From a checkpoint of a small transformer trained on Wikipedia: 18 heads of 64 (3 for keys and values), vocabulary 48597.
MLP neurons of a small language model. Each row is named by its layer, matrix (gate and up: input weights; down: output weights) and neuron, and shows model dimensions 288-383. Each number is 128 + 24 x the weight over its row's rms, rounded and kept within 0 to 255. A neuron's up and down rows have the sign that makes its largest values positive.
After each neuron's rows, "raises" lists the tokens whose logits its output raises most directly, leaving later layers aside.

L4.gate1135 [163 153 119 120 145 126 128 107 112 140 124 101 124 184  95 176 163 133 144  93 106 134 116 101 192 122 189  78 159 145 135 153 111 120 138 150 113 187 144 117 106 135 136 145  96 140 156 154 119 106  87 137 168 108 108 208 148 132 145 138 174 124 152 140 152 107  95 142  88 114 134 162 121  70 127 160 172 119  94 129 118 115 164 148 173 159  79 108 120  66 136 133 122 151 121 112]
L4.up1135 [147 138 110 106 163 108 117 105 127 119 100 123 100 144 127 171 124 137 104  95 127 147 127  65 163 139 132 109 167 142 122 139 120 132  89  83 106 171 133 121 151  92 107 157 156 149 145 122 142 135 141 139 131  83 117 189 130 155 158 143 174 111 116 120 144  97 128 147  86 129 132 148 118  86 142 120 174  84 129 156 144 123 129 137 137 149 169  82 108 123 117 152 156 147 100 144]
L4.down1135 [138 152  98  80 145 107  99  99 149 149 118 113 129 121 105 151 114 152 123 143 150 168 105 124 163  95 165 111 116 144 143 124 111 147 112 139 103 174 147 118 143 105 163 140  62 122 108 114 147 131  91 154 131  45 141 184 103 188 132 139 149 126 155 129 121 129 142 122 127 173 124 149 127 141 136 133 125 109  84 122 116 114 131 176 138  90 121 109  82 137 126 162 188 131 118 151]
raises: " de", "ires", "ña", "ise", "ira"

L4.gate299 [121 110 122 156 137 106 148 143 123 142 118  72 133 152 151 119 126 169 156 114 200 130 127 103 127 137  86 127 150 118 147 166 132  97 152 134 176  95 102 133 119 130 120 124 135  77 115 110 110 151 121 146 138 115  87 154 140 129  75 157  91 102 156 146 157 109 152 122 130 144 109 143 101  88 130 130 114  98 164 111 135 118 117  93 124 123 127 146 109 115 136 130 126 139 195  84]
L4.up299 [165 108 138 130 172 161 131 113 129 133 151 131 127 140 109 124 139 105 151 134 164  78  81 114 125 128 123 149 155 148 110 131 171  76  72 125 130  77 134 124 138 117 167 107 109  97 140 122  85 165 106 130 121 139 158 107 114 138 163 136  93  67 142 132 161 142 118 129 150 135 114 117 172 114 143 154 109 149 177 122 132 174 145 126  96 141 116 122 114 120 106 128 100 116 157 160]
L4.down299 [132  82 130 114 128 154 130 146 197 136 151 114 114 134 143 134 103 131 148 126 185 117 117 121 152  74 134 157 124 136 162 117 125  97 111 106 147 157 124 140 147 143 137 121 136 106 146 144 135 100 103 114 135 167 118 134 166 150 124 126 108 165 173  95 158 109 151 137 132 147  89 160 121 121 134 102 131  80 120 110 178 118 102 139 144 120 127 128 104 149 130 148 178 122 150 116]
raises: " edges", " left", " side", " end", " right"

L4.gate13 [131 133 114  91 157 185 128 101 115  96 110 103 101 144 109 148 137 104 139  83 135 169  85 153 148 159 128 122 136 104 104 125 178 111 118 143 117 137 104 102 115 136 132 152 149 119 144 121 122 149 120 119 130 126 125 134 105 172 137  94 111 126  92 111 109 102 157 121 136 158  93  70 151 129  75 112 124 133 153 133 109 102 121 165 132 141 120 127 108 101  77 155 148 124 118 119]
L4.up13 [ 90 133 126 141 157 130 155 141 155 106 160  82  85 155  97 132 149 149 123 112 127 152 106 193 146 150 157 101 132 120  89 159 124 110  68 146 120 154  55 153 114 112  99 148 151 112 140 152 156 156 162 117 112 118 149 120 125 170 155  84 127 130 119 137 155  81 148 104 125 154 141  91  71 135 109  99 125 138 198 146  93 121 139 183 138 142 100 104 132 127 138 145 141 116  98 148]
L4.down13 [130 149  98 114 116 114 113 128  88  68 139 111 124 179  97 134 109 104 116 155 102 152 145 150 110 123  97 142 143 122 159 134 114 138  67 112 128 107 114 160 112  74 118 114 116 164 126 142  83 128 129  81 169 169 101 123 123 137 151 128  70 114 132 109 104 128 118 106 141 119 132 146 121 160 122 133 101 127  99 135 121  75 172 167 139 107  96 124 180 120 150 149 158 119 149 178]
raises: " time", " days", " hours", " ft", " times"

L4.gate429 [115  98 128 118 139 102 172  97 125 136 126 104 121 135 160 143 130 131 103 125 124 169 129  67 100 110 102 150 156 138 156 123 151  88 102  96 176 134 118 139 155 143 108 123 110 108 116 105 106 166 135 163 132 120 126 109 111 169 130 117 128 113 117 162 105 147 111 114 110 139 107 106 147 134 115 117 136 115  98 153 100 119 153 111 115 134 145 113  96 136 145 103 104 177 151 140]
L4.up429 [126 122 130 145 140 138 135 106  97 164 117 111 143 152 133 137 135 146 114 125 140 170 148 132 115 136  93  79  99 165 157 151 133  99  95 104 140 170 131 124 103 136 145  99 123 115 120 125 127 148 119 139 120 127 110 135  88 113 126  87 105 138 119 157 121 175 105  86 127 104 148 130 117 114 163 178 119 104 131 121  93 119 105 141 119 135 150  74 118 105 106  81 102 176 140 122]
L4.down429 [138 153 142 139 134 134 147 137 107 100 139 159  94 138  61 157  84 131 102 111 130 123 142 112 120 108 100 128 142 120 152 145  98 110 134 136 168 142 142 122 154 128 127 129 101 113 108 109 122 158 115 137 123 164  72 192 134 159 127  87 140 153 108 135 146 134 103 169 143 125  97 112 136 121 101 162  86 133 120 121 100 112 108 170 157 164 109 128 134 104 142 119 120 106 105 158]
raises: " ago", " days", " later", " weeks", " hours"

L4.gate233 [116 118 109 115 163 110 136 120 121  87 132 113 141  99 124 101 136 135 151 110 169 127 144 146  82 130 142 118 126 119 105 132 134 120 100 143 158 129 123 106  91 126 168 122 131 195 129 124 131 125 105  96 141 149 131 100 125 149 143 136 105 113 171 121 131 140 140 149 161 146 156 108 155 133 117 152 135 156 132 129 117 106  96  81 108 132 129 140 162 207 133  94 196 125 160 115]
L4.up233 [110 144 132 143 137 106 103 146  78 130 123  87 119 107  91  94 150 149 138 134 144 103 106 155 109 104 107  97 127 118 106 115 133  85  96 148 139 147  88 104 127 134 116 100 140 153 114 107 110 131 108 140 122 133 152 105 157 165 124 164 115 112 159 117 129 120 133 134 102 156 148 133 131 165  70 105 120 130 123 111 106 152 156 115 127 136 134 105 112 184 163 108 142 104 114 143]
L4.down233 [ 57 151  89 140  83  73 127 146 108 112 146 119 101 125 135  93 107 177 143 124 175 160 145 145  96  88 106  89 125 129 116 147 142 175 131 117 113 140 124  72 127 113 123 128 178 134 109 113 155 123 164 157 132 149 150  69 134 128 107 121 139 117 140 110 177 122 120 165 117 161  90 166 129 156 120 120 132  97 129 119 130 118 128 156 158 120 113 114 146 171 181  96 149 131 104 133]
raises: " $", "US", " £", " US", " sum"

L4.gate1664 [150 135 122 134  83 105 159 145 133 140 104 159 111 145 122 127 132 145  87  92  95 130 154 155 139 132 127 135 112 121 132  96 141 113 127 108 132 123 128 122 147 154 124 116 157 132 149 186 130 132 152 168 119 133 155  91 123 104  86 133 154 166 122 103 117 139  89 119 122 135 125 134 108 139 141 127 126 150 105 159 170 124 144 141 115 133 122  98 130  96 181 110 135 132 132 125]
L4.up1664 [103 137  85 101 149 104 153 155 160 151  94  86 103 142 149 133  80 152 127 124 180 121 113 102 141 125 106 116 113 134  92 104 146  95 130  87 151 115 131 118 141  77 150 119  98 125 127 153  81 162 160 140  97 128 157 125 124 124 126 134 121 149 135 120 156 129 131 138 133 148 129 138 135 103  99 107 129 147 114  92 132 126 129 147 115 143  95 128 133 128 113 157 163 184 119 157]
L4.down1664 [123 124 148 164  99 152 129 134 127 137 116 113 128 148 106 140 132 131 111 168 169 114 135 108 121  90  90 166 143 124 110 127 114 112 133 177 103 110 141 146 120 132 162 105 136  89 133 114 111 146 132 115 142 255 124 140 139 159 113  70  75 209 110 144  85 105  91 109 113 151 106 116 167 106 157 125 142 146 125 131 125 168 138 106 165 131 129 139 132 135 110 151  86 144 106 153]
raises: " this", " which", " that", " then", "st"

L4.gate1233 [ 83 155 147 118 128 143 131 110 116 125  86 131 139  95 144 119 123 157 130  77  95  86 135 122 116 144 105 122  78 173 112 157 162 109 117 139 140 134 140 140 140  94 120 136 126 127 161 118 141  73 142 113 115 102 127 138 173 159 132 100 139 145 138 120 125 137 129 122 138 163  87 118 133 143 134 139 123 127 117 104 146 157 106 122 107 129 132 111 142 127 140 181 103  93 142 121]
L4.up1233 [125 142 148 126 139  95 109  83 145  92 153 117  81 135 141 157 144 162 157 133  77 128 118 124 144  96 136  62 155 175 120 131 173 114 106 104 141 137 145 136 123  99 123 137 133 169 169 105 105  92 120 126 150 115 137 127 104 154 100 123 118 119 119 131 131 139 122 145  73 117 190 145 145 133 130 130 131 102 140  67 145 142 173 127 132  92 137 139 146 131 170 141  93 125 113 118]
L4.down1233 [120 160 128 152 142 153 123 104 133 122 152 135  92 101 134 130  79 128 106 103 138 170 137  96 128  80 127 119 126 150 114 184 170 128  99 150 135 133 123 154 146 114 115 165 138 155 125 126 107 105 145 126 141  14  84 128 126 126 104  48 133 111 128  86 115 145 133  89  96 127 152 141 127 115 138 110 109 120 128 109 128 148 116  86 103 121 122 109 169 142 171 114  94  85  67 111]
raises: "=", " =", ">", "_{", "y"

L4.gate995 [121 138 122 132 126 141 153 125 112 157 166 149 126 155 146 167 123 131 122 106 136 158 131  88 132 114 162 119 119 118 145 157 129 151 103 134 134 139  66 113 146 114 122 124 170 125 157 120  89 108 124 155 133  96 137 113 119 155 136 150 120 188 126 133 154  46 146 130 115 129 128 134 129 133 140 164 139 192 103 117 145 134 128 117 135 195 126 158  96 135 169  94 137 154 109 160]
L4.up995 [130 105 131 158 122 116 161 138 126 199 151 159 152 158 137 179 169 151 121 109 111 120 109  97 126  69 174 155 110 139 124 143 104 119 100  84 100 134 149 130 145 133 132 114 141 149 108  98 114 125  95 141 112 104 119 113 126 178 115 176 154 147 137 144 163 116  99 119  81  92 148 122 173 150 107 168 161 207  84 139 125 105 142 141 135 125 148 129 107 146 114  74 165 135 105 168]
L4.down995 [125 160 158 111 135 106 171 125 148 133 123 157 156 179 108  85   0 119 105  86 129 108 136  51 143 123  99 139 120 162 148 123 131 104  96 156 112 136  99 147 134 150 128 124 120 127 139 125 111 119 128  97  81 150 115 103 138 121 101 139 123 119 115 154 143 117 130 107 161 166 131 118 121  85 142 115 134 128 108 140 128 139  98 127 121  79 132 101 163 141 142 154 116 154 133 145]
raises: " hence", " since", " thus", " instead", " this"